config.toml
n_layer = 23
d_model = 192
n_head = 3
n_kv_head = 1
head_dim = 64
d_mlp = 512
vocab_size = 4096
activation = "swiglu"
norm = "rmsnorm"
norm_place = "pre"
norm_eps = 1e-05
positions = "rope"
rope_base = 10000.0
rope_fraction = 1.0
qk_norm = true
attn_scale = 0.125
bias = "none"
tie_embeddings = false
parallel_block = false
extras = ["capped logits"]
init = "normal"
init_std_qkv = 0.0962
init_std_o = 0.0142
init_std_up = 0.0962
init_std_down = 0.00868
optimizer = "muon_variant"
lr = 0.00219
lr_mult_down = 1.5
beta1 = 0.9
lr_head = 0.0043
grad_clip = 1.0
warmup_steps = 0
schedule = "wsd"
decay_fraction = 0.756
decay_shape = "linear"
final_lr_fraction = 0.1
batch_tokens = 32768
seq_len = 256
doc_mask = false
train_tokens = 202900000
steps = 6193
dataset = "wikipedia_en"
MLP neurons of a small language model. Each row is named by its layer, matrix (down: output weights) and neuron, and shows model dimensions 32-127. Each number is 200 + 40 x the weight over its row's rms, rounded and kept within 0 to 999. A neuron's up and down rows have the sign that makes its largest values positive.
A block is one neuron, or neurons of one layer that tend to fire together. After each block is what it responds to, as a language model described it from the Wikipedia text at the highest values.

L14.down34,294,148,188,228,180,177,160,239,197,199,216,227,170,275,207,199,161,148,218,151,203,174,231,124,193,226,224,180,175,238,205,170,168,167,143,231,245,219,190,251,208,167,202,157,188,177,175,251,171,167,208,174,225,257,172,171,176,207,216,168,215,262,219,183,155,219,258,187,237,220,116,223,242,152,133,150,184,286,194,221,204,144,203,212,196,269,182,221,149,225,196,232,138,155,265,170
L14.down40,220,228,211,200,227,229,206,96,195,237,139,169,216,213,149,203,178,216,166,153,235,220,168,241,230,230,218,206,164,275,204,225,195,209,238,227,196,199,190,129,199,237,148,170,203,183,204,155,160,254,253,206,220,259,226,202,186,160,263,213,178,207,236,265,187,227,184,272,216,241,182,239,179,148,220,227,161,220,136,231,150,235,110,236,199,198,161,268,226,189,155,206,228,220,247,191
L14.down409,247,251,169,257,214,134,192,198,144,156,162,233,125,194,199,223,169,258,203,243,146,155,232,169,162,232,237,191,220,248,189,229,213,208,197,152,234,225,197,268,222,226,244,184,262,208,208,183,143,246,234,183,238,261,185,199,226,197,190,252,214,165,187,213,251,225,205,199,158,190,196,248,136,177,156,176,174,282,173,173,200,231,202,198,166,228,250,210,211,123,204,162,130,140,223,257
L14.down499,170,186,237,159,219,185,160,153,260,134,246,178,182,225,187,265,178,193,84,135,226,167,161,194,219,172,169,231,258,176,256,139,130,237,258,206,206,195,220,157,208,189,322,124,177,219,249,218,177,181,190,203,177,170,220,162,185,183,237,254,240,177,255,281,208,185,237,208,109,186,200,268,232,216,178,177,245,166,159,112,216,185,142,244,164,171,189,180,195,229,178,143,205,192,152,180
Responds to: Sentence-opening prepositions. Sentence-initial prepositions and connectives opening an introductory phrase, often split mid-word, as in Following, During, Despite, Prior to, In 2014, The.

L5.down27,189,176,201,220,230,198,142,120,182,169,145,141,209,206,225,178,181,238,192,269,166,148,249,224,173,156,196,229,233,190,214,253,97,171,277,183,229,95,250,226,185,193,217,130,127,193,186,191,96,132,204,162,250,196,232,240,155,249,141,201,162,159,198,157,130,192,157,218,220,132,249,195,216,210,194,190,144,117,168,223,173,198,208,239,214,232,176,166,203,178,183,243,210,184,245,259
L5.down41,175,209,172,175,235,204,187,242,179,255,223,236,207,210,335,242,141,160,238,259,167,133,287,202,184,224,186,210,265,193,160,244,169,148,245,180,203,201,185,188,141,175,128,238,111,151,187,211,251,200,197,196,162,163,124,243,185,243,200,207,251,146,213,232,202,177,188,206,211,197,118,142,207,201,147,157,157,212,141,247,222,147,239,185,108,253,192,236,225,248,214,182,188,179,236,254
L5.down45,178,287,207,236,179,210,205,177,225,162,218,211,246,225,192,112,139,156,200,246,157,241,184,175,181,311,156,187,203,171,244,226,205,230,159,202,182,191,221,208,146,169,229,158,191,183,195,204,206,259,246,195,182,176,158,179,184,121,210,229,193,127,277,199,124,219,253,295,174,200,97,177,185,259,184,200,201,117,199,170,168,171,193,223,159,202,211,139,178,165,166,226,233,132,256,181
L5.down65,145,212,184,156,256,185,289,252,182,306,260,171,237,206,243,170,214,193,221,190,246,207,152,191,192,205,149,181,229,204,109,170,232,199,201,208,173,173,150,257,229,206,216,195,128,232,168,200,145,179,224,229,187,187,269,197,213,192,181,192,202,245,172,214,204,194,216,173,170,191,198,185,215,206,199,320,195,213,197,206,147,180,191,182,259,196,152,239,198,194,160,198,181,153,215,162
L5.down72,203,225,172,283,135,184,116,255,239,161,127,200,209,253,217,181,159,255,164,179,152,180,136,183,142,167,159,178,161,150,197,181,233,261,180,106,199,200,159,239,209,211,203,216,171,176,216,198,121,180,164,190,148,183,254,227,201,132,225,224,178,177,174,201,167,116,196,242,186,177,231,201,169,212,206,229,179,175,224,115,202,209,193,193,179,181,150,86,188,200,192,178,226,231,233,244
L5.down76,146,202,246,220,96,235,220,211,144,275,183,185,232,131,246,199,222,205,222,147,217,186,190,235,197,183,147,210,182,178,207,163,173,142,221,142,193,181,163,221,230,216,179,283,202,117,147,277,164,189,223,241,274,226,133,284,285,214,205,164,246,185,182,207,240,178,301,253,202,195,146,153,262,245,190,172,234,120,157,224,214,179,240,186,163,150,138,140,222,185,155,215,244,232,156,196
L5.down83,183,246,218,212,131,131,210,196,235,219,206,166,156,182,184,233,113,173,194,240,188,182,147,185,218,169,171,244,151,173,163,217,259,186,159,123,217,178,236,221,132,193,115,260,199,151,143,187,140,201,205,146,149,177,194,225,214,172,232,151,202,132,161,203,197,207,274,218,162,210,175,224,221,184,203,228,131,169,181,278,135,253,212,233,189,240,269,113,237,213,228,174,281,143,238,213
L5.down129,207,222,204,216,184,269,215,225,213,258,167,193,191,177,140,234,126,257,173,234,229,146,169,157,161,264,232,218,205,164,153,177,201,109,296,206,226,212,158,278,235,113,214,300,227,135,277,168,212,267,284,173,207,201,241,219,227,209,251,140,272,250,217,233,153,163,221,235,195,171,133,185,222,190,235,160,286,165,226,208,213,179,157,195,225,186,227,128,211,132,203,216,180,150,262,197
L5.down169,140,207,163,260,199,193,159,144,219,190,252,236,233,179,241,254,189,272,166,256,205,241,260,214,303,133,229,294,109,199,190,200,213,177,252,195,247,258,255,211,217,166,151,218,192,212,213,120,221,205,155,200,225,206,144,208,174,213,215,168,178,180,217,125,261,201,287,140,169,236,219,105,213,234,184,209,195,176,188,180,100,221,214,211,233,122,196,132,215,175,209,171,218,167,149,136
L5.down205,183,231,226,238,181,177,169,183,174,201,200,191,185,253,167,131,174,233,222,182,236,227,224,174,210,238,197,193,175,68,198,192,160,234,150,225,231,212,246,177,132,226,216,276,275,146,201,113,167,182,219,231,195,143,174,210,237,246,109,174,209,120,168,233,195,197,185,205,113,242,201,186,205,170,265,171,232,138,239,152,116,194,225,201,230,128,225,199,264,205,272,194,166,194,257,181
L5.down298,235,225,285,171,229,193,239,172,254,91,237,200,128,179,152,180,173,259,210,189,171,155,124,198,224,197,152,179,128,192,176,157,189,144,121,120,213,171,243,170,175,181,208,251,209,172,177,262,132,273,110,222,271,185,145,139,92,193,241,122,245,168,188,219,179,186,207,205,209,224,139,206,191,302,261,195,236,205,233,208,179,160,192,218,203,164,246,269,218,236,226,256,232,262,174,228
L5.down316,153,225,257,179,173,214,244,170,178,246,218,180,160,150,240,142,173,197,229,189,276,158,123,172,217,162,145,129,236,194,272,197,201,178,184,105,182,225,162,244,247,136,312,183,175,248,147,218,179,202,141,180,148,196,178,151,181,190,284,216,231,186,221,152,141,187,171,189,211,249,198,179,207,223,247,165,174,149,162,184,183,142,273,155,285,225,238,199,262,220,151,154,183,210,234,173
L5.down404,249,242,217,227,238,284,212,177,168,122,194,216,167,150,153,218,162,184,196,212,192,194,208,260,247,205,176,180,222,217,142,161,96,276,151,149,294,223,208,238,242,139,115,193,188,262,186,209,101,200,248,221,207,169,192,116,217,139,223,279,222,143,173,160,180,181,244,208,167,220,154,193,226,186,168,177,170,148,182,223,281,178,214,169,175,168,167,225,203,200,74,212,171,209,238,191
L5.down430,203,266,200,180,147,241,175,194,189,282,215,208,171,185,331,220,177,173,204,181,218,202,230,166,199,159,133,214,164,220,210,154,217,198,192,67,206,197,315,237,128,190,202,176,172,213,227,178,240,135,261,203,168,237,256,193,169,267,152,212,219,182,235,201,235,160,200,176,150,142,209,95,188,266,161,227,182,184,187,218,121,178,222,206,242,157,155,248,219,214,115,257,245,175,225,241
L5.down485,231,234,182,258,217,162,226,153,210,230,252,159,196,209,164,311,197,101,284,202,254,154,203,258,156,110,226,174,163,193,144,235,131,131,203,173,275,153,140,189,185,220,212,167,133,166,228,105,201,206,201,171,153,223,154,145,201,130,246,208,210,225,198,175,154,238,163,179,190,203,148,176,218,189,175,187,184,194,200,242,239,184,186,197,224,220,236,185,178,177,157,218,228,236,226,244
L5.down500,204,230,227,202,259,212,187,174,163,242,166,194,232,184,221,202,160,265,278,256,239,175,197,149,213,184,143,162,245,177,171,263,296,193,220,200,241,179,138,218,144,157,248,212,208,241,287,166,239,233,282,309,148,144,151,170,291,112,282,171,188,199,191,239,162,158,204,314,200,222,192,165,207,199,152,172,226,165,207,176,215,223,194,208,281,192,180,160,207,164,193,175,152,210,217,151
Responds to: Sentence-initial time prepositions. Opening prepositions like In and During, often starting a new paragraph or list item, plus some "ed by" and "founded" in biographical text.

L2.down228,248,152,173,274,239,293,134,163,203,241,231,215,219,279,194,176,216,248,230,176,194,109,237,199,222,113,193,198,228,193,218,219,249,211,203,103,171,212,224,155,152,245,226,211,226,119,245,246,200,247,230,138,194,196,150,179,206,268,173,202,170,227,161,218,199,178,209,222,131,199,91,172,187,178,149,209,198,219,189,218,221,189,96,223,251,262,201,154,149,228,193,241,314,195,212,217
Responds to: Sentence-ending tokens. Final token of a sentence, usually the period or a word fused with it, strongest on years. after spans like for seven years., also ?, age, mother.

L2.down384,163,179,223,191,190,228,194,255,181,179,163,122,238,155,222,172,250,230,232,306,126,166,224,216,169,237,233,203,191,252,190,194,95,196,221,140,264,195,194,158,247,121,153,227,245,247,183,232,235,276,209,164,206,306,186,265,207,209,175,234,237,212,196,154,166,190,164,255,233,223,224,228,181,175,195,150,174,158,260,177,231,299,251,266,231,265,247,165,217,201,166,190,254,284,219,178
Responds to: Word-initial fragments and scattered words. Mostly first pieces of split words, often after headings or at line starts, like In(ternational), al(ready), bl(end), D-id(ier); also Kingdom, led, debut.

L5.down9,202,175,181,212,251,182,173,160,180,187,272,191,261,131,169,148,157,205,216,149,188,225,218,280,138,132,201,222,198,146,221,176,209,264,246,197,143,121,262,207,132,133,244,194,224,263,249,223,179,143,194,244,171,230,106,203,110,217,184,174,180,206,199,187,244,185,197,188,255,160,212,242,197,189,131,225,203,209,156,135,160,186,237,249,210,203,194,212,232,248,148,185,230,171,230,219
L5.down33,155,125,220,149,150,198,236,253,256,151,143,173,272,161,330,173,244,191,230,162,168,272,209,206,187,210,205,196,111,264,207,141,206,206,154,205,186,235,201,120,227,185,159,196,202,250,189,206,163,220,122,181,201,231,218,149,222,208,215,197,170,187,202,175,257,210,179,144,188,232,162,196,185,268,264,193,230,196,297,214,219,275,262,214,153,195,218,170,241,225,244,242,128,172,248,198
L5.down99,190,215,233,235,239,221,185,250,200,146,180,122,204,216,126,144,208,154,208,203,189,238,192,189,222,206,244,155,192,203,160,225,233,244,133,156,214,216,161,204,223,232,98,188,216,181,159,188,147,202,165,198,192,117,188,150,157,184,255,159,218,186,239,188,301,194,224,223,262,144,264,136,236,202,150,208,161,210,185,215,192,146,217,176,196,165,249,237,205,200,147,178,217,227,329,192
L5.down115,114,284,261,171,144,170,188,212,211,126,215,176,195,153,194,187,187,230,192,263,234,194,217,211,212,237,232,178,189,115,184,228,204,235,226,202,106,115,216,212,212,136,175,228,195,175,228,274,303,212,230,232,208,196,236,222,91,212,236,186,128,194,244,175,311,157,205,201,212,198,230,218,281,247,283,201,167,231,299,199,229,197,199,206,240,205,221,143,219,176,260,215,222,179,229,235
L5.down148,259,167,221,164,249,237,232,227,162,200,251,174,179,216,245,183,179,242,264,237,191,227,278,112,210,181,201,219,195,166,227,283,200,155,255,153,225,151,249,202,199,179,109,177,85,246,179,221,203,215,172,210,179,165,106,150,196,264,166,219,220,224,242,153,172,175,126,236,274,133,134,202,180,173,240,220,214,233,214,198,210,253,251,223,158,199,197,236,202,257,204,220,197,246,267,213
L5.down185,168,205,199,215,247,221,208,152,259,242,194,230,255,203,190,204,236,168,241,192,218,182,155,257,231,147,258,165,242,175,289,231,212,244,177,117,205,199,238,140,115,147,201,268,217,185,228,219,182,184,175,108,240,199,199,200,179,166,261,175,214,215,211,218,291,185,186,159,156,163,143,200,199,228,278,169,242,129,164,194,217,188,151,144,146,240,192,180,191,199,126,211,181,214,185,197
L5.down204,168,169,191,270,186,104,192,199,198,193,228,210,202,207,159,260,177,220,162,148,215,190,154,252,136,211,177,171,161,134,178,211,206,208,203,135,145,204,235,250,181,165,188,205,115,194,172,174,175,123,220,127,216,262,212,186,206,201,221,217,212,250,243,232,201,242,185,120,182,198,158,241,195,194,267,181,141,236,238,220,221,218,196,156,270,212,171,213,240,184,233,293,180,236,66,176
L5.down206,92,232,229,180,197,132,213,149,178,217,224,181,219,213,159,195,220,212,201,203,270,156,189,231,177,180,265,184,146,191,194,222,177,236,143,227,284,199,159,184,186,222,196,162,246,199,218,95,190,210,252,175,268,104,165,145,262,227,274,208,170,245,156,227,304,161,186,166,242,206,210,225,219,215,135,161,223,226,161,181,163,138,233,122,239,257,191,215,158,301,149,157,163,216,220,277
L5.down207,164,171,190,201,243,203,188,233,177,205,149,194,187,149,228,156,152,205,242,174,213,166,151,211,182,186,222,237,185,116,278,207,227,183,245,171,161,197,146,147,196,230,147,199,267,204,185,254,136,167,234,229,151,124,182,166,166,193,191,139,160,172,166,92,182,205,258,242,234,194,210,190,247,208,191,187,265,214,208,282,224,263,251,236,171,184,118,216,240,282,164,233,193,205,192,194
L5.down244,139,181,151,161,212,176,179,197,148,240,193,141,223,183,181,153,154,258,212,198,169,190,150,206,189,188,231,147,200,228,275,209,234,249,233,230,237,231,161,164,166,137,222,122,215,131,155,207,275,233,205,162,229,187,168,207,259,96,156,163,156,234,219,267,197,246,213,177,189,190,188,250,245,188,200,123,210,252,224,143,253,209,222,221,239,182,200,191,204,212,110,186,153,124,226,230
L5.down287,231,164,134,231,240,157,112,151,203,186,184,185,209,154,204,158,141,178,184,184,177,214,117,204,205,155,229,140,261,166,143,194,190,242,273,119,186,166,182,184,282,168,159,185,265,171,196,232,187,129,190,147,129,227,219,226,182,206,190,242,219,160,217,177,198,173,175,180,132,212,119,225,207,157,180,200,166,187,196,102,218,212,172,180,175,144,240,317,160,209,222,219,188,211,182,175
L5.down297,237,208,232,215,200,160,179,105,184,357,237,202,133,172,216,136,245,219,190,144,199,175,211,221,137,216,151,237,184,229,149,206,203,183,230,168,239,202,195,181,230,109,138,145,143,217,181,205,186,186,171,202,264,211,218,215,258,168,244,183,191,180,170,223,144,203,200,180,221,235,183,249,135,185,203,260,186,202,125,110,156,126,252,141,124,254,158,180,244,172,187,177,146,229,231,190
L5.down299,248,317,222,199,229,159,214,96,168,284,218,159,149,189,229,186,112,203,168,211,251,200,166,224,178,199,245,172,225,176,223,162,249,277,184,202,163,235,210,177,173,219,197,157,245,226,194,177,210,224,171,196,161,211,186,181,181,169,198,201,225,216,205,177,170,240,277,211,149,291,202,219,210,134,196,219,184,179,238,212,109,222,183,222,277,182,174,204,248,238,223,217,194,156,139,179
L5.down327,170,187,182,254,199,112,210,158,229,193,203,201,228,148,195,119,135,192,244,193,210,192,183,163,246,67,205,185,242,186,203,279,189,164,104,158,163,207,170,228,225,198,238,197,277,273,237,201,135,278,236,165,197,248,212,151,110,174,249,212,234,215,239,121,266,173,238,231,177,190,224,194,181,230,180,134,187,216,225,159,237,134,178,176,194,219,240,167,187,233,185,209,189,234,215,204
L5.down415,216,179,198,283,167,179,195,173,193,183,219,192,245,161,149,223,190,207,234,162,219,245,219,169,171,184,257,291,204,185,218,201,262,261,151,174,229,256,239,332,170,187,206,199,171,226,226,201,128,198,185,234,191,171,91,206,184,224,238,223,198,308,252,209,237,195,226,206,247,194,190,160,215,126,159,267,222,209,222,199,149,163,194,179,181,211,180,203,221,259,262,202,231,166,266,217
L5.down456,197,178,247,173,212,211,239,213,139,218,251,156,129,203,232,178,214,255,178,270,144,214,225,268,225,173,259,257,114,179,134,213,241,229,241,224,184,207,154,224,168,254,202,240,254,226,202,170,175,142,237,189,197,240,129,196,139,200,281,145,210,200,229,196,204,236,206,247,209,236,226,238,229,180,265,121,229,219,212,232,229,161,162,194,209,174,165,200,225,184,295,239,195,234,252,207
Responds to: Word-initial prefix fragments. Opening fragment of a word split into pieces, mostly comp- as in companies, complexity, completion, plus sc-, sub-, att-.

L2.down193,300,214,185,182,204,241,279,185,244,227,210,199,305,185,174,249,228,201,246,231,164,238,161,249,218,219,138,210,219,147,225,182,191,217,214,221,207,172,195,270,211,281,138,234,207,188,183,171,137,195,195,191,259,157,196,208,271,175,209,177,195,159,249,235,214,196,226,202,238,226,181,178,245,235,238,221,256,222,222,221,181,163,160,249,265,193,195,232,161,113,207,158,177,162,257,271
Responds to: Word-piece "comp" fragments. Fires on the first piece " comp" of longer words (completing, composition, complied, compartments) and more weakly on other inner pieces like ose, ence, ic.

L5.down18,233,182,152,212,140,269,189,193,166,258,142,116,196,238,249,175,262,220,244,169,250,164,194,190,216,207,183,209,179,215,230,222,261,195,256,122,212,253,197,260,263,185,233,190,215,160,193,218,195,204,170,159,224,198,182,134,169,171,203,179,163,132,140,236,218,141,203,288,153,215,153,234,205,217,217,165,217,219,223,237,219,208,198,297,235,109,190,148,241,224,188,227,176,127,200,191
L5.down38,136,237,199,239,197,228,169,181,197,267,219,197,272,208,153,134,251,153,277,231,212,176,158,120,255,75,207,153,283,221,176,238,187,202,211,185,245,275,194,151,185,200,217,182,177,198,255,163,202,181,162,210,220,199,167,221,203,220,219,190,157,145,212,144,138,150,275,154,178,152,94,217,246,173,193,250,168,162,146,192,246,161,220,142,230,199,223,205,218,185,209,170,251,185,211,274
L5.down66,212,234,202,207,145,208,232,176,230,235,206,134,235,112,225,207,285,202,244,161,235,271,109,191,196,179,189,204,166,203,180,231,179,245,183,262,274,203,193,179,284,210,170,190,154,229,168,271,220,190,208,170,194,176,195,238,219,187,209,188,208,258,185,188,198,169,192,125,207,157,191,195,270,207,248,282,198,200,121,157,149,191,210,214,189,209,156,138,220,190,240,210,199,137,205,250
L5.down105,181,219,246,165,237,234,236,203,207,228,147,269,171,219,210,256,232,224,153,153,223,244,212,150,232,206,194,203,174,235,258,261,178,268,189,194,210,132,235,136,221,175,141,207,206,143,224,196,163,259,216,128,149,201,200,122,162,209,220,197,193,175,197,184,195,216,233,250,187,214,129,155,196,243,273,203,191,290,167,168,126,203,196,294,270,208,264,270,230,201,191,168,206,171,159,126
L5.down106,245,162,155,227,210,203,114,215,194,273,181,295,204,196,255,163,181,179,245,178,201,244,186,163,215,226,191,205,167,205,158,187,207,201,204,159,202,169,209,148,193,282,117,177,245,217,202,189,152,256,213,170,241,199,228,210,238,140,211,218,72,223,166,221,199,223,258,212,206,178,143,206,244,231,208,255,257,220,240,247,207,278,279,162,190,90,182,293,278,219,166,186,136,153,239,192
L5.down232,194,190,214,243,186,269,216,173,194,203,228,231,191,148,235,238,210,176,225,225,172,257,223,109,229,175,179,191,264,189,187,214,186,238,229,220,259,237,225,171,188,159,100,185,184,181,180,169,320,253,182,287,237,269,229,193,168,206,207,154,237,255,222,200,156,163,205,198,176,258,153,244,185,197,212,187,203,180,289,242,231,186,185,188,201,229,200,188,183,182,159,172,254,193,120,180
L5.down241,264,242,167,229,162,224,252,153,142,230,181,174,195,215,160,169,224,260,228,195,159,174,229,164,223,225,181,252,174,235,174,218,206,244,233,261,140,203,219,174,205,199,244,235,221,261,243,204,159,139,233,242,177,236,157,162,157,237,220,220,301,207,189,118,287,224,192,200,250,174,185,220,194,174,177,237,204,192,182,243,138,216,137,190,104,250,219,239,151,184,198,211,187,159,131,231
L5.down256,203,221,220,208,187,215,159,152,171,240,269,188,209,200,249,162,290,213,223,226,234,179,164,245,185,253,174,173,226,180,183,221,227,211,225,283,135,204,202,331,225,211,285,222,209,183,176,224,182,245,193,255,206,201,159,178,220,271,210,217,186,291,177,241,256,236,180,245,236,218,232,256,171,210,223,212,171,243,170,129,134,235,228,250,221,165,187,215,211,220,191,268,137,209,235,194
L5.down325,228,190,181,190,187,189,228,186,160,233,218,202,160,182,152,178,134,257,222,233,235,146,103,178,180,184,156,172,217,159,215,176,185,184,190,59,139,231,188,180,250,176,211,263,239,229,181,170,180,144,253,217,173,216,156,172,188,269,197,184,180,200,104,164,237,183,194,205,153,159,273,208,202,252,231,237,216,178,192,161,136,218,192,172,241,152,193,212,192,140,180,195,199,266,194,158
L5.down326,189,211,176,183,222,245,188,215,196,204,203,187,147,113,139,184,210,264,182,165,207,208,211,138,209,207,211,243,216,190,151,157,180,183,183,186,238,212,145,213,257,166,216,191,213,288,208,294,243,247,171,248,206,182,227,179,105,193,157,273,241,194,202,174,230,155,149,233,208,187,185,171,164,131,212,202,204,154,205,244,106,275,245,175,241,193,219,180,175,216,206,158,134,159,228,151
L5.down371,207,214,201,201,202,199,160,179,181,152,274,154,254,152,150,203,258,186,266,174,217,170,215,224,309,231,157,259,206,165,241,245,174,149,206,258,142,191,241,171,217,178,189,166,205,265,129,247,162,235,187,200,246,183,171,286,171,238,195,224,218,214,213,185,270,160,180,193,193,192,224,193,239,226,194,228,202,112,244,262,185,186,188,175,203,206,180,167,171,222,180,184,259,149,220,188
L5.down435,208,234,124,250,169,235,286,212,156,172,217,173,139,154,205,145,226,141,210,155,174,169,226,234,295,218,214,171,116,172,211,179,231,205,215,177,242,247,179,212,240,182,204,240,207,220,226,167,186,188,177,228,216,184,236,143,191,238,197,175,217,194,243,180,306,205,116,222,239,207,151,206,165,208,221,198,124,190,234,195,217,175,253,210,207,213,104,204,301,191,248,115,203,180,189,246
L5.down464,152,191,200,193,169,151,248,226,194,198,202,167,157,230,167,212,214,163,250,309,179,118,150,239,189,265,264,156,166,202,179,186,225,237,211,236,140,163,203,126,177,150,239,220,244,177,251,203,201,227,227,138,193,215,155,261,179,183,244,267,222,201,165,175,163,185,165,231,146,132,245,126,203,221,225,228,156,109,189,221,239,142,188,138,238,172,219,200,218,154,106,210,167,172,154,217
L5.down475,230,193,161,230,215,208,172,164,174,274,294,177,236,216,220,239,174,129,179,254,201,181,189,196,166,181,170,198,182,251,201,254,257,213,199,296,267,194,216,173,168,257,161,184,272,186,225,290,140,224,182,131,150,211,231,214,134,174,243,253,147,231,214,139,179,167,161,189,249,187,276,241,232,252,219,222,281,229,156,164,261,225,225,177,191,155,221,172,202,239,197,213,100,223,179,267
L5.down493,178,184,205,239,176,202,228,247,207,121,239,139,170,183,258,218,211,139,185,199,155,170,184,163,240,255,165,131,188,184,187,221,184,192,189,87,243,186,178,181,150,186,268,249,223,210,204,190,264,201,132,274,267,169,170,168,219,247,138,175,221,113,164,190,215,181,203,202,209,277,176,205,151,200,134,183,187,198,203,231,215,222,169,247,197,232,225,128,260,151,117,192,223,160,228,175
L5.down508,179,162,264,205,230,194,260,187,291,266,224,193,150,183,161,108,192,183,235,179,250,158,236,165,201,184,193,203,180,206,167,269,197,175,213,183,188,187,220,185,179,200,177,235,235,286,234,156,195,211,246,229,193,226,203,174,190,202,137,248,231,195,276,137,133,229,203,173,206,211,227,267,231,162,221,228,141,155,143,187,250,184,268,83,260,170,142,260,222,167,132,183,204,188,154,219
Responds to: Sentence-final punctuation. Tokens that close a sentence or paragraph, especially a closing parenthesis plus period ")." and word endings with periods ("ed.", "ies."), before a break or new sentence.

L14.down35,197,243,205,257,205,154,215,255,201,209,207,196,218,228,215,248,228,162,158,214,245,282,246,239,111,155,184,200,152,182,199,196,201,195,186,239,196,261,202,200,175,223,179,178,225,236,164,192,180,240,195,187,192,248,197,211,209,228,193,145,185,210,217,186,210,195,212,143,146,204,216,197,261,253,137,225,221,131,223,247,213,197,166,203,166,160,136,124,210,205,160,155,182,197,205,107
L14.down205,189,183,150,174,201,201,236,149,224,123,191,139,153,153,185,171,161,256,168,176,295,135,224,163,227,183,217,201,244,156,143,220,211,131,206,215,224,178,184,190,186,215,215,262,197,228,178,118,214,224,251,225,229,260,170,177,209,205,229,207,210,244,217,205,292,180,234,191,189,201,274,229,232,219,229,200,207,178,206,201,262,203,200,238,212,170,175,106,94,202,222,178,192,175,201,221
L14.down210,221,204,115,179,222,195,169,145,301,204,154,198,173,135,147,209,132,174,144,206,240,258,241,187,164,207,185,223,200,177,217,175,229,197,269,194,251,209,167,240,188,210,205,240,220,236,99,229,238,182,254,148,282,197,211,189,224,234,174,249,201,202,260,191,193,167,263,241,149,200,129,146,171,211,190,234,187,201,191,210,186,236,194,191,224,188,87,225,164,228,201,189,232,166,110,231
L14.down285,254,240,200,183,169,183,220,144,255,255,154,241,185,226,208,150,129,234,254,268,178,220,178,225,155,264,163,208,136,139,232,217,172,184,215,215,210,204,213,175,167,181,204,230,186,227,134,203,180,190,225,167,196,176,209,206,261,207,171,204,182,246,184,188,162,196,205,270,184,186,202,197,184,231,215,191,222,189,197,261,278,163,227,225,218,199,147,260,250,147,167,175,185,281,195,161
Responds to: Word-initial fragments, esp. "ex". Opening fragments of words split into pieces, mostly ex/Ex (exhibitions, Executive, Experimental), also im, pl, H, and mid-word pieces (Cor-por-ate, air-port).